Weights of a small transformer language model: width 384, learned positions.
MLP neurons of a small language model. Each row is named by its layer, matrix (up: input weights; down: output weights) and neuron, and shows model dimensions 16-271. Each number is 128 + 32 x the weight over its row's rms, rounded and kept within 0 to 255. Numbers have three digits each.
After each neuron's rows, "fires before" lists the tokens most often just after its 100 highest values on Wikipedia text that the model never trained on.

L7.up713:116141175145148090093162131085222131138161166142104103153116104139103152085167148108132092114077083130104177142099123125112124175112145142142162130183092080086129146097106121136141175115122157156132126118165122108093150190171154097119131139139131149132057129145113080129109135201181126183161075144091153092144155113108151046155162176179123149134129182118175153114129120159166156050130147104123192133115156089200114118152191105144132158157118136102140061118167105104107116181099037075140137117144094142062083094128174055136093121101116183083147121159163120186123128149152095114117151134154133115146151149134110092110099130074152164155084176077119172131147102124095150099140121068069089146144108215157110125152104105191159184133127146084152113160129118131124120119113147
L7.down713:163093171116110098147155100180092131163099129073104201073119189167143100143175116098161147110132148092107081174154158160147143212133072122103082150162166163136140118169151127134094136146118115167118142140112165106148152088169112143105138084118206135123103104128165199173122116091141086152155122087125107151144134078171105155095146218145125104108165124181145085127173069092071126162174102154101123089132088113102136110067102135107111094078142133120128150151107136102025104129115114125111149080138103148132167150114075132138110132131201092144127145119082055137095153168043177170137140161117124165082052123186103096186153153155146133099089172155169155164098120161125131090160103147095091117135169112124128139103094103136143110179137136124174127091162177148132080093081103
fires before: " |", " in", "."

L2.up1100:119097112133130096149122087161136092165183129112190101124151123094095117071060066160138142110185131154108139128130155109114132118089153079105116118114109129081140130144115180125121091159130144087142128119116107142142112169110166098140156198084097170090118067138059036130135123153135118181103132131138128128134129105077112138130106134152115155122109093147086141079067150074127161108128130191116123128122114157172197113130112171104148115157183127104108162101194126150141135109094194162148115110126144160113137122063123133114161110111132108131185156124099140083086128123119139155101118117199068077119199133134095128174121105135133203161186160065146212144135105116131206092196090167145216070125108088128117159103113120072144168139099129142083157184167152093133148044135037
L2.down1100:133124085156133103145151128127113108108103175133152101136097155123086132133116124166086180163141105181109138087104135079098181125110150055070091128093128131179079099061168120098118127140116135110094130133131170100188096074103118118163140140113066097175174096149101151141113124184137102100177152074125160193121143080117132129123116151074131117152115107112114131158155088143167107127093135167114126176142101114130114152154174149123138135096226122132133108123161171127178119098123063088161096098129163142170158148066108167098131095130162126119125150172116139144150181140072152117184052109152133182083115119152133152162129129176120115116208194113076077153115135221137105080181134061094125133148143097134095105129094120110153164156122069137048157068176127097160102111137143
fires before: " ", " |", " —", " H", " C", " R"

L6.up359:146125090079155108105115153108187148107122155142102098118084167132157155164104121138094158126116148168108131097159151136130125114124148134101116103092128068151112152127166124176088142076158180113123159139124158097136073123142187108133148154122061154083137139155139148081088154081094151151063118083133098151144099147159097122181175147103091161101148171165185132096133120129120112143174111155150153096165143082147127099191114103102153123189142105076193186087225177118130139146111092128078089142150138118119074139099164086131148079137100092137067150096100125116107202126137141082153170153196174151113109104148156158193174123152136120117091155075138113120133090148134177106106093145106094116124020071132136134152142151117141182107090119118105159159148162127173142118157088
L6.down359:151151161123121181163101163147131118173138140121182106146088180104090096139159164108131112120133111175129127124093128072079117101097139109105099143086167126125076106181159134186117069129131056170141141129139129147143132166146086158088124123185136142128180140158120148067162146170110150157094155108116114125110092117133103115130201109160158130178119131159183098111106121084110072121183150137085090190097131097107104091133121148116092085125138139130085173156124064169110073194107137124115083054150166118109127121161100138110089099150080149185116147064092137175123186151147140143131073100114166058080120182124131109124098210139138121050149078170139105127094136092122088176127091126118119104135167165152112123096136078133165131123096093088079129134174212094145107106134180
fires before: "2", "1", "0", "8", " ", "9"

L5.up1467:124149153126170122079127129164132138140157145140105159119078179152165161102136083102169216175119158129127153133194143109123120185163124138022137149135165109144156066157193142151036142097117129157172173104220091111141119101139155151084145127141088138112103136132140147151091172095103097203233108134121131137120172148141074122151154139138115196126071056119144198121172093113113187068114056134119104094128134128106163129131144143148150110113146131133087183146083120169174135122138137136147167079154123083146059086127123050114176140094162139123132145140158120149110056114125072176103119141118123141121120167125104137112156156147114169100162082142076164106150146170126137141093154133172096130147176122126144184164105086108077171139049200129113084138157124088071123102106167
L5.down1467:088109165159171150111112107143124145145141139150147137127148176183097179148076143097100122164195114150143140096105165056096093099074159161160168128088120148103106111156103089110129101091077125151127193100129092113147123086146139146186078156162105152179139111072140093153146107066128115135127169118153140221133156151112129114164142125097111100096068155120167139213132164150085146103129125150125142154103064139122119157152187155106096047038175180132115152104144082130155169107160147104069102119097166147115098138052187118148097087174118099125151130151124135102116070095082117154171172132132114124155100093153109112125228140107171161067123018143160092111158134069105130116061124122109112136109193124086072149118126084160139185169161177193136093108139139071196140155165159
fires before: "s", "t", "re"

L7.up1292:095130164101172114146104103147129150173144125139074086137116104133151101113158151114127107146155070151103220139178094163121163144099122163114109109121130119108146148148107138147114103122119141142098098156180122122097114097156167059147154129097162138115076121182099130098089200081080145157148109155103116091153138177100143089091120120119088097137137045082128192135170141119153133089164172126119092094083149166220183175134149188150107191116142162080121135041131135122184114152148076149115150104165117150133095162117112093162143110149076177131203108139138104178068127109147119154078117110087185087110110160116123166109109204155120154205098115153153149139137168121065180124140119172151071145079087138175111125177142147140152168145141114082132105154199148125129076091150144
L7.down1292:141166169149087107132163091150083157158158199116110149181143069212127116148171155124153148080103061161113137145113109132111186117097114142176120146081132117081109158178104196116099120116150176148114143100154116182169135114173131097072143063023138128090161119083121146153162118173153154165176145092116137151195083152112070121148146117174118141146135142139153075161121075182155141164167094143117158103113128149117191046105111124148112089104141116094145064093091096101141178145088068076137126147120103144091110125106140068115100136090089107146147134073116230134132093167142175156170095166118105155132112139160101150124057113189092106110165101183123120142097120150156119116122154127113124113148147147094153082134115151168149091121111147148141140146108132127135126125163109
fires before: " |", "s", " of", "5", "1", "4"

L7.up234:115180081168158133102095152097151140144166151147110127121175094140082133112126122152131106106184128159155162135112150160129211101165106157109116086103119161143154077137141144137115091177186171141157117139128146088145127107158100139174068123112136086163072149129084149175116151128101167131078154066142163103179180105043143102130121148196106156085067138094134180136114083122119133129094147125135157151124210128154147096097118142086098141105093084141192111056165145109064094113137143138105107039070126104136124118138156124092094032113108144088130086126142155143107166151129136103153146122095145126121119126132089083154109170103151154130109175081160078177148201150099127051190104139125135147134116123132137168092130123118149133132219174052114172165165066116088114128236132
L7.down234:141152185096132080154144164164198105139120170166145149128144066161097152103105079100104099168140090179112119114127141103176169131096189129156099126136178109090089150122067085165143132109126132189182157110044123092162125115162144159194098138153173134128149156158148178152075098064148119141086096144094164121180138167176139071132148140052121110176102210165082038134118109150157092106132160148110107127120159121145121117104105097084132139121160190153140135136105107156137158178110195175151105135112156165171150128148201160172066178107084112151170113110102133135165177163112082158110166120148117128170110109150127132158138091155129142162143128082098156114217149125142120131125108162138102099045119164147053129131092097118126131096134161140084114096146194119060165128081176
fires before: " ", " (", "2", "0", "1"

L6.up771:120110125097147200094087118090167149152155083082135177135153160138075123072113118159122146096165156192134098120170114067128175090152173088127123126086145139105157112141104162196129077156135132099171191123167122164138093123135126149156135054084160144129153126131105172135133055155122129169102151125115131125105204145109164132193178140084119126073131078155144172107143102123132147133089159131100183105124144106103139096114121128144143136104159108161073165123151184052081166069103101161084120152174086102112075114117107129194104148167140159123195065133114135109121182164103144119173196156108108135105150157130117144164100104166105118105134111175122111099134138105114157101174097093133022103151164109130137144146098137162153150146089148177131143101146162101163091145129068
L6.down771:085198180113123121136153122138121126198111097092140065129138117164131148156118147092171188097155153118141180145159127146108086129105187144054095083162185148098120164146093044198197106122139213171156133125175094112159161148166119121138146142142144094112104128158133101091127113084074136126094145092183093116123075120110127119118151130106124126124129121103115154131160162134086116169161160110145127133083101132098153154101151075128123113107158106143112088167116184178157077136181141142128111168116132100105095146143161176147127073105067115105081084114141208090150059148129150114085113102159096109161125160093082104134078127108142154180091122116106080153128136124145108158111166112108141171149132140153140148130139142103095189095096139109153113058165099118147056152111139
fires before: "2", "1", " ", "m", " |"

L2.up226:132118117131163103065123140134170171157169054122155142122137173120175114138134062187143093129118136139148122146141142112139134119100179211148121110123130111145156122124133153164075120123125106154133152124116192145096094134110099132218120139084153129113140052099128087108087132101153121159137140100163136112147121095125120128147115113089131087110124148177158118117090180072127099120100184119077142100078096105103132117160049183139157164147088139122173114094143113134194072099138119127105110131085106165102139134114140146105151171154116134133144138118142202135100148136135147174137134097153132094145125117143103121143142093121117149164100133107082103092130087092121166124193115132173097126103150172136123156231126157080118146125107162105104091172205130093109115121118105
L2.down226:169076093169152118127135051066224140041088125213075114160113179122129059132102099121111135108142163142138127149071092127148109193085076094188182132124123146100136152137079132145117148084111106131152152097098118017102138119137121124141151072133155173162195123126138147163109104226106193117139118157183096071145113111145120109118122118138071136119127100141111158146119138129159156145097118144104102125161169102121160107179133159160169117162183134144126125119146068100129141152143067128113117183134164111179111107176101116109155067155105091139092089183156135131166124098148134140085134155174116160153130103143156064132153090133137133121080069133159125096137093117140063090091087186200137115144105175139177131092151143109171134143117122103091207111074153099149066081170125
fires before: " |", "0", "1", ";", "3"

L7.up830:138131059134185154156171072150131130109126129143104142168153146115168056145117144126169144162085128152177145109178130128111073116075138153172169161142141110026110144136130095123133191116109177170097061122081254136131076143133124105149113122054169086084121152144117138129101132168143135137188100140112123080137111105080132063126128073088094151123108137154188166110070114123152118109128131100148157120064126177182187091171126103154104113154075175110169073108124089147135123121176091145134083099111097152142118132120179142091109112115115146193158087159162132105094127114149087168172166151168139180134152082144134159076102166162183134081114059132117155107116127169110118094127159129103173113094169130187172148079136119118122135093117173101081097126156137126120151144129093
L7.down830:092109153108136145091139114104141125156095113128111130089157151174102116092142132109144128126126117172126127159132124156163148095140078183158139161080179118216128153166160155157134119206089131153196080134149099118136158153187153141123122152095182135079139075197130156190140081174076095097118163109127173147144125132066066117091111134162133093110114153140088165139172087102114155154154116113132092102177147197081132117081131111107091117098115143114131134087134128044136131117156096073115149150132131149052169055151097091100106168135170139164086145089122126142131132157152115190133086147144146179161128145083109128082084128229099121114130169154130107104114115094085171146139092135135137099166103105151137160227083099101147125105089152126108154126138127129150129123132065
fires before: " |", ":", " votes"

L5.up1020:089123100110154101137097141132118105140129170111104120124156121157149105129143110153068112124209169150156142146129120079195148126113135150162144124138111145102145101160133127178081177122128168154187174181112204103111116086133155123170061118090159141153095081117081130115041193128186146157145061069100151158136130135137150092174170150076137099141060169175159129122133131101148123139182124086165115115112113129115189130145120131131148214050139144111179099063136131078146105089120127113073110090075118127137053152105115125128167147119085143112093137128143086145122141192193117107155156153141169126095160118096131133154060187112195117160121128103120131136155125105084150130205126146168091089118099188130154158127115141136127150140122105060102155123087079154141111152110158
L5.down1020:143158155169083110156134155112149133120117136141106171117085156076144079154154110156121146093153108103093152101082136140081114104126104104164129050155149085120172109082134161114119091199173080082087119127070153121117101163183137091125086168085129157138083155119151123129090089177098106094136093110099164111152199016120125062172076100069127154083141099093154194129195128151130110104131129173123119113073071073151112164146110162097106105167132130045199083077162126115183143152051140170133153117102148173124173187149099121110150127117113142105126075172134084172187225113159145166160123120144117124127135152146074105090106133141148072151095206078146153145139152151120130133150149111180112162186084134077141144158139158098105152093088157134205122083128115117115137134139127
fires before: "1", "0", " |", "2"

L5.up1075:124114090128118135119143131148181143062109145151128170161186138134083190108098060134076150122087183124108134116108112183125093124149143162086114114097141131140133171141107145134100077125156168102130086131157083172122084174106134147090175073123105154102162160092159145119193117168078147191138153116190091116091108126168027149114121139179123135114132136184108167107162123114094134132076086127136155078135075128113154089112098122147154100144131149114111129175131174124124125101151080119154148193134150093113101088132117130128134129064117125191081151126118143101093159089135190155091128112109086109156111147150123136159177099155152150057146134088071156098045085111145130107124136085163115131131160075133186146158101141085145135211101111132066149145125141156173140105143116
L5.down1075:124114103086193155133099105102072118114085075123129123113133215085126108139086159163139160132122084128176173172164102104110130088175159103127198146133166095141110103152098164164132090084103157135151110166124148128183109123150118132155155075157204067051162182119138144138152175132131148103146130144176147124186094139113181051101136199135113161122128126143176067107099145088140134084135105109149135144128127159080150153134171114090107141102131054170152184112197080109105145042112151092140124084153124075151074157073086168093143135151117155181142099126114138133132113157082130107110110091120214128113142110089144108151146137133154099135174091161145092142146094150112160114146092102061171135123076109156137100124168129113125115155109156085155122171165147114145132130187114
fires before: " ", "C", "2", "e"

L6.up1164:117146173119124092125066149128188148155121135130100151148135126144140122074134079154158129147166135207167108118175150097205153119167152159135089138117066061064110119126140159114108098140091132138206149109150161122108080146139096104196056146053149156130141095161094098120122150086166097167130138079114179118169172114164075119132148191120136088098169176147206146135116153100074109152148106133143119133139149054118142105103150134061173192122116103094138141090143132163191081138100144170115090117127146119117130137147158110094117158234138141173170133118149044137107157103140096093148160118131115150103132159120155163164128136084086159144125189063142140089162099084114166150124107146160100166143121148083084171213114142152153089085092147099132158139167102121167107091112068
L6.down1164:082180129098142098138134158177176097134105109118144180154059209093136203148141124102163135137142132126083158134064082101124107114120130101111134099089117195123129130192112114199129161132168129138174194126153151219139110143179103186096108113164141182115153114175142139093121098126157121135162111059163158110128175049099141076052128157127131153074114121139100090108130100092099090120123137123140132143122122105121125116143159124104170117183147156128116169125078173157144105165143131175156086109188128122107136149203119134130146078182172168180102112153151115140156126095086172110127074131112116125087083107102093095110081111160144079166073122144134127050131100192120098149089131128140115128115130129126166131120151117122082147095099131128180135120112122101107033066142127
fires before: "1", "0", " |", "4", "3", "9"

L2.up65:148114104115128087138103120151168215166131133134143143131184139096133110096164085196153071085121142126122124109169148150124148127162184142126104103132147084117132151097139077123162123096153169091163066163094175137189095135098130118123163114081117122110158143123172131129135121107134105148139127120122114093104100116151079113157128128129115100094114090145112119100136111138087156165143087122114140124052121116167127115103096169166134106161102065105084159113167123134141107082143149092112124185143135159094088168147139149073053109117184150141153117125092203095126129175108175104091127135134118090167141118097139132168098138212153180130155157111089127159099115145116141132152113061133244111131096086121221129115122074122141159129084123160114132120182125188195185092163137
L2.down65:137064119054128150196161083105139170127124091125101166099099151144125136073153142108130058131149128123169210132184092112163112182112073138089145103135173142172090151133146156078108154147180114130104121186110088124134081099164120154092154063108160099213154145146115172132110129101149071139192079117102121172166107107132151029104129139088102159152159097138135181095145123119168160100176177142147182091110117163179108107124142120094147169111089140108139121132140140132101074155153116157171078197142112070157197070105129125085079062112042132152161138114092170077079144119151123201152107121143104175131171099168132175136074163109122163104129141132154137158160088137079121108141122171101147147139140106112099107060109143141133108113163125052125075113189198114151081094163132
fires before: " |", "1", "2", " ", "6"

L5.up218:151136120122099119070111109150127000122120127140102104165074114111154150051123118195124171157069143128108103148218115137141143188165155107120183156150187135151103095120102150124126102123126165173148141107204093120100123131142138161127126087119101085048159117129123104136138153080112116146116114139157067117124145136118138113167162150099131166099152066140153141121102103091159211071127137083136132144127133111123124147165087122143134092107223115126103216176163171155180123163157112110119130073151112129121049130156113068087127154143138153167127151133112110146166180139136108136126111174119128147135109185124135109109143143141141205162212074105103104121051128181136127124131123144180096057167142146139137163159119113155098121120137136142106106176150169124093121060092062
L5.down218:092150140119140121177152148124139144139141146136147129079191175116127159172128155158110118149158090172085161104109136114142047152153145205085121086091149142129063103134118114129138137164080153170112103122134182114184101079065143140145141186146112164135081119132129102138150107138109092138181183138164211141098098094141036230146090124158132127166088111126111078199147147181074099142110117162091107193096125113134096169103135132102134173083060168107144126115146102130095106094186103117097115125118119122113163118132102131135067132163140108118129158083153137089079127160084145198147120112122078155126115043138105096135161166105152105147089087133134125098107128096136151126105142113094127149104170125140102148110171093117120144106168153177068150071092146098157126115120200
fires before: "s"

L7.up1441:117120076136074176098175041077107103123114160102072201121154099130162137167135140154123133130074138151115125172137095116114122121124161128124080107092109126094188121123115126165077134130092088123102140163116119158187072123098168123098046077086162142133127172154119133144091151173100182150089128063148123169108119143142114124129130142164113183126143156104078132126147096141054125144090157095145168120150070175122073159137144104145096107139143142106127153159167138145168136163135084131108099135127101123129101142118164125165142084101140135154184165143149198158088094199137169158142116161095107082136239104148134146161112123117167128099110150063098155090110149113098106107157135090153148134095177188153190152043127141159146145172172139095106120070135129149175097150115118
L7.down1441:130067088143104091126115080170171151156111136201135119122155057114132162132100134113112199159122121136108108171150125161091115114135096096151106071164162147118128114208156151103155117137144161108081092147130121115098132227153135099117165122111111178179100122168061125118178115137169089115143180097131105072156113166130117157106126079094181165128062163122123131112127143156103094114088184110169152110138118142188100082124120093109156134105096110068114194162113191090164145150098132120173154178101138153110167138138107110087118145149128113117159151133079040145094061130133119126094121126104103105093092199150130163163098124138128131070157190180146122116126109155153152155146124059125128174136151141110174076144117132122129128095108095092144153163121116100133112126196064
fires before: " ", "\n", " \"", " −", " +"

L5.up395:066119167135119147128079127176119119170129147216139166142139095134163116102149107114124109185133135180184096122111099177112121122206140152146105096139137110107157113120110137143098094092179130117119146101120128177205107176157171122111094141097168131142056081112104104121159130170124097102139107110064126098165107130167107129169166147139096133121098134156129119087115109116105125094148168101102053158118096152151132171139115133102129126032164065138138169106133125174156079139113189115133093187144161114106102121120248082085129106075087115195122197117098148125170186150113178152117143108094082127135147062105096140122110133172145136071173167095133098140101110094077119112192159122127136165140148121099122129157096105078140213160100171136079094159145149142135133138162124
L5.down395:153106120130109145136117145122163131091136156107171156178137105140090130161098151107082148146144114067184109093101118090137098085129058184159168147144162178153120186152156102128101134125181151158106105112067138138118155125193161106128158049133105180095102118104187083144250132112118138073104143147127172166153147139029120036120158116086115166127169111141114123117137178146086122128108162162166117153082060146058213093097137170176076128164144188140131096142101152187094102119100095056100094140122111116118080086134108148092118169087118135086098121167131121141116092093096083183135152095121117162122105083147150174161183108149114122116113098174138166122124143105183129121148111100105094156134125160136102114142152136059135075127175113186160122161155148161189102150138116
fires before: ")", "°", "5", "6", "0"

L7.up28:130240177177089149116127133126147115081137161110132180129137111116060119095093113125120055131145088117112160152156134164131174088062177140089126116116134123121170103130119113119123172103139142168096124143130097196159075107163184113126145128105208126101105159123094132137047119108142149123140138072099128059138130109113135113145173130166083131099170181111119175087159068134113117115054127116117106082114152091087196089108157097103140140106106088108159085086133149122149145142144131163106130165152147054119099121188206126073149112161100147122096122132129150119109099106187085167080147142102136120125186132151134068103102149145122192168150185137146107131081120105088118135113168128082114101141115185120198177078090114145178119092160222151140077082208149138154108158136192
L7.down28:146150149147176122118114120153173168088109138074096133095111147138111061112145106116093124056112092159095147088081148149107151158176135117108135151161159159090100056101095132110123111133109121083175131113113101152142064124191176090158148147138096113122132091179128102080141082164104134124079129196135135106097115092133168122129123108113091131141094112187072147151116142095131096143140064157052124092132157127096144127131163136108119111153132101096151130075133136120133149191142116144144176139150125069150129064151173132104135140187118115191106129056132154186178099107139059079150131134189113093162108138164144127123061190116215149160147113143122096091118121104122130127116192103172133140048201126177134154184118073098151188135178081109114089104133242100144207119067155
fires before: " ", ","

L6.up1264:116129099118124125115157040080116117101116111129130127074133128103118126115180067178099088127144140147107119123128141066130182120065128094122110072147138085143139168159119174192075131106104113144119160109162111142122085111110133177116048158118176119158079107162124145102109169108178110168155167062149171110148182083158083162143096118114133148081130113127137165136118139131114087167150124123139145115115094081145152142111133121138106185169189097113108097049134133147195110110119063133131096094149138144155124089152084132105175138176104171149162157117148120148121099096141175112160154130101118171114100127142152142163095103081099134143090134060111063106111176067107175092105065100180127145136167113100095149218129154153127110154117166135132077162162140142184075124080056
L6.down1264:109120182119167104165089115158164138164133131142098084110142034131129137112157129139137078147097140127071109112143139090091092144115091119179194110213110096074119162141090089083148170180132162159118123103095127142069132135194104113123053171103142156167207125152107110161108141129102160133147147099197117119165180132126140098128097113092094129122108134099121168116166106161185188069141082135140114136136154130140147062164135109096165090088178150084102138102087111139150104124145137202156085133113141162141205134079123078136105129141153147123128083167158107142088081160111123054160120126085090115127103079135111140156146116152067091137092140160136099126181133134140096168152119126163096168125124181077160135094138171130016131153087115120178087183118069127106116148116101
fires before: " ", "1", "2", "4"

L2.up31:109076158104185177109132108143115136143120148148124097107113122112132091177109150123133146181146185119122113132125129097120153136178179124101143167165158130166130044112195124108096144099119160104114068137152118129103095111129129123175093127110087106129195150095068084128119137114124168122134090125204161130162100077104146117206111137197126139118147128080183127102208098114168180109051169173097112121160167177137136105123092084124063066123160166099167244141108136142135152122071161131124239114115168096132155119195174123120138088143166138132120143162169130115092131124123122120104088136132143158137093127066112142148181139110134212103133116162147114090075130124071122120080122129091086089153119109166164133175166110207084145118155134155151100150155112108144158149125152
L2.down31:171120159154134165127155120190142088120146113157168098155103129166102174160188122161131164038160138129173138105141168093115126142111134138121123166171094124106152121085175088093162125082142106139062155166158143149140088076179163132116115141135149155150066116166133173109178131114132119154197172122133155162174149105127182046096074095152098105104148135146174128172126171114122133043120122144146175147078044124139145105124137110124061123070133119138153095111135114100096148138167127079121152126106187154122125147149144171058140093239106165060120106128089093184152116129093120167183156113086079125117134113154053113070076184135148119072135136126144163161141121108092108115076133148109071167127175098073135098103121117158131141105112132173130103127165101135124143072149151
fires before: "s"

L6.up338:098156148107212146149104131131120125084092112096149147090047168115159167091122058122200127171134137164157132114180093108119135155063138161082131162157182147072166122078140136206125077152136126072160152107148163151159122080128087178107122164081135121107125170168142026136078134073162119154139137054087191115177137116166116142143129126139148113113128151104119111125145107087174146161095255102131126143124103113187105066128152111078092179128116155113141136126092101197149105116126122165040120120134080106114125087129168105172167158124107149085138158133150167161170156081146159148150165113191096147116091095152103141109122158141117143104139101090116099113150129125153111114104128090124135156105161092162137125068121072119140179095055174131159046101136149136153095154111133
L6.down338:164141175104144142152119135146132075178116102073133108167146113146091157135155141132090145056148082103135112114112130140162215144127116131187124093117120080154145092085182135131197124115126073215096089151127068152133153188100076071183149095151154114127175167090115176089166099116157110144156069115125073186107059174170143120140187122136174162113190169121079192127126138010064171099161089172113146083120158154163141136099121119129103093153151095129104104155147139126112118102099118136180107148124171060087127104108151128140108132113181103136107135113115094139104160188111120112095105120168196139124104089119136152091082093113120141156147082199167134136144104152130113178145139119108146161162128062108154100166162094097132102125125078092060146140157039106118104126122119
fires before: "0", "9", "2", "8", "==", "1"

L7.up1343:130121148094089150150120091116116150107104131162098099103110166144163132127166137167107095151118152163157177144131162059148215136094160120141093108149051127115118159162170156141142092124144145149162174159159095196110097072148122103157179148099122170155137129151092128122183158130147085144105114094121079143160132130045128115093117163126154148107098131140098147154100084123119125145192136118178127141148175063134118124166127046116140153125102123144112174065145106115136096123157093162063109110095105151137141153175128095121066098112133138097207121131157120096100129111152138087095161158181099216100165145080140136142127142111114198151183152121113156153133103066115186144144084087150180129099093138155153117170097092060102119124123133140167106079144176111128160175074092
L7.down1343:111115102112112178091161140151119188163080095104150121150118145118104120118141103209123153103154122154122131091147145118101173158137148117114134140138117126156214084120153106137129122098148056181148143105133119118146107187201097109178146159119149127125120115162143094137120110129147112116187158100184135141163074063120154106162060132109186176135131088094126081059132114070057087119192160106093140128148102174129067153138150071137189148137105095052108213167096118143130131113132088090148106130135128119090123080141125181159174111158161119169118143198093091132141149144089084130144106130142090144123119155096095169118097146148101125148145178179172103076045099093136155153103096129093099081167135142158132101146178112095163152114153135091156097070153168167117128212076075
fires before: " |", "N", "m", "3"

L5.up758:072159132118118180122145139151131124126087160073124126077115108112161106114084114123182114230197136195120112131116095086102110197178125103144116107106092116069110155201156134165086097106120154146143120082096186108122106121116149129130110156139188096095113151178079030114085088105130151177114148035129160141137159126121091122140170150070092103149152129155101147105154150131117120117127219089181162093154123155087112173098138093143154155066123100109133188095142150177184099142109169121060065114119100105121121036117131108144141102161094176180120171115090165172109120171167172115123143092101186163104113082095154157142172129092134153148155108135071065100095085096118133110114105197138147149131100084184132160145143148150132109142106162147110039127155171141150106098115136
L5.down758:121141183158132150112039147158157077108148094147216092124115148099084167148117118124087164130186069089116104076112127108094092112118066189122144119168077129112175141136120133124153121117120151174131100118190098173150163135132051175170149071107129146088136115144142176139144112134159156116124150142159146148129112186136163118164133143057153182179089141090165078142101131139130139061097099130102169118125134090143128172092107191104143176095094175147156138149136132157093120140124161135137074156159157231075103119171108149050089144080129112138169121123127126081112148122170093089166097091167155139117078096151099155142138107171150076122148159118073104166067169176122171120113128145122098096097207103178128122091151143112134157086112100062113154170117109137116130092161133
fires before: "0", "1", "9", "4", "2", "5"

L7.up1311:162144093102186224090115023102188131073171168126133101147215093170128094120101078168111054150116129123101135145109165134145159135108124191110111121054144047127179163176206166123106130069138136144095132095127097141158158119171139099151155163107178115154136124152149106146139100108083098146159119111080116068116161131073121091098116138097093153113153146189136153137126124047121155136138152120117155129159138151183174142086161181077114120161169084088117146041145193100152160132123152140166139110166102103090122100109171071150151087114110131162176141111148153171125100146173174157152173143091129146105157163135121057104140180089087149148128179083086100117173167123080091122179092200119103136058111136140150118154125137121125160090138111152112130128185098122113159164140132
L7.down1311:153123166134150177170099151129129144086108140079148138174111067177094144113088101165131093123123103098129130109179151187176147134119181151122090168122151187111118122096095110118085121106107198171177104105177121086186175120202117145156134099067165157082154106086204095173140115063157092145108083139165140064161196105139124100144175120097118131146089190140159116188074105114125097133149161120166125087125103108155135122151086125138113177140145119128133104111107156131163117048140117111099104107063134148192126192156126132167127130204121129110069176140140125081116162128142128168121136087134133113193155180109103139144178138059072141136129124175102141148144155101139151146159163141100076150153120107131174109119109172104060139172147116101140151139102206098097163119078099
fires before: " ", "0", "4", "1", "a", "5"

L5.up657:108148130135142216085124095106095120102125119217175124103129111134146153109108083128159058167154128159125116114082089157113127142174171157153094099132111109099122166119140210177112095127119135116109101115155113141190123166138207137112148159111168132122143076095095078123180145143125105070126107079115100174181096119141114115211153157178108133077123182142063087112126154118139132152130151055129105116136081137127095141098135148096123181117103100121135155095121100155156098126100154119154092188166148117135123167112197112151127125059110096194144185117112161094137148169121195209156132145144070195117149094119128138090173142120117159107144138096105116149106124091093126112182129122129163111163140128110099161156156098085127156180085134165085050089165161136100223173128150
L5.down657:115103151086110144068116123148175138128133191099165130213103148187119137149153167072111171105085118101178121138121160123138144125162096117139118087152195175165135158111159096190101088080196138127075143151127109160136195088156212069088126059095140127108105106128162186069162156140158121128088139131125228124148116131051120082122163104093124156106185077126073164204111117108142128136108091089149086150055097094103131101156161129114118146112156143145135096090024139157082073134087109069104092116123122138131071159099132142116144159072135176113131098110151152144157089128083124177155163109158105131149129075155151114170136103194158109091099087163140172106122103126167077117176132111112099163118139102155127123177100123129108119127166137169142098156199129119166114099128097
fires before: ")", " |", "5", "″", "9", "°"

L7.up73:099133130146125192138123084119148110110158176140103108156194129169079156082097106164141067130145149148168112086114143142146109126118167111128134128125133131123150036099128100144083139161137120128160127157127115159133100166174143114108046125058167165160067135148160188160160130140115127154098150136149162121174120062134116111162114143175106195121142154097176135134129183106120151149118132158148101127089137098094089131131182053106103110051116145100092167092158189098166119081074141163111159102128128108121112158210227100170092079089086139132170133161105129128116117139145149112126154125117161114136122109132106120158067139087146135165112161109122162099065222118116157150195120078105128136154184195099159088107121126082151143103169140130112108129160121128131121154207073
L7.down73:156170121150178099107127098137123088115084083152118099161088128154162131158160118091164104150082115122136080153090109117139118150121101183110139115073177149041129136088161090083166119130119217113115123109162123095116148094153167085163143113088169100106113124145117139191104073104113129123024123135139141088104163210106144072149135064105096117211082171113167127181113129148141119101146102085135167093076108142172179114170110103148173141129138136149122146140102155095155126132125142089120133108125150151167140081103158169152150165112142139103103080142170191127096072141158080067119170119176086061139106136116051165164201137138092193064157133166091104180176150076131105152091156108152107115117134095115147148197065152116138094132113092160141175130097181089163116146153208
fires before: " "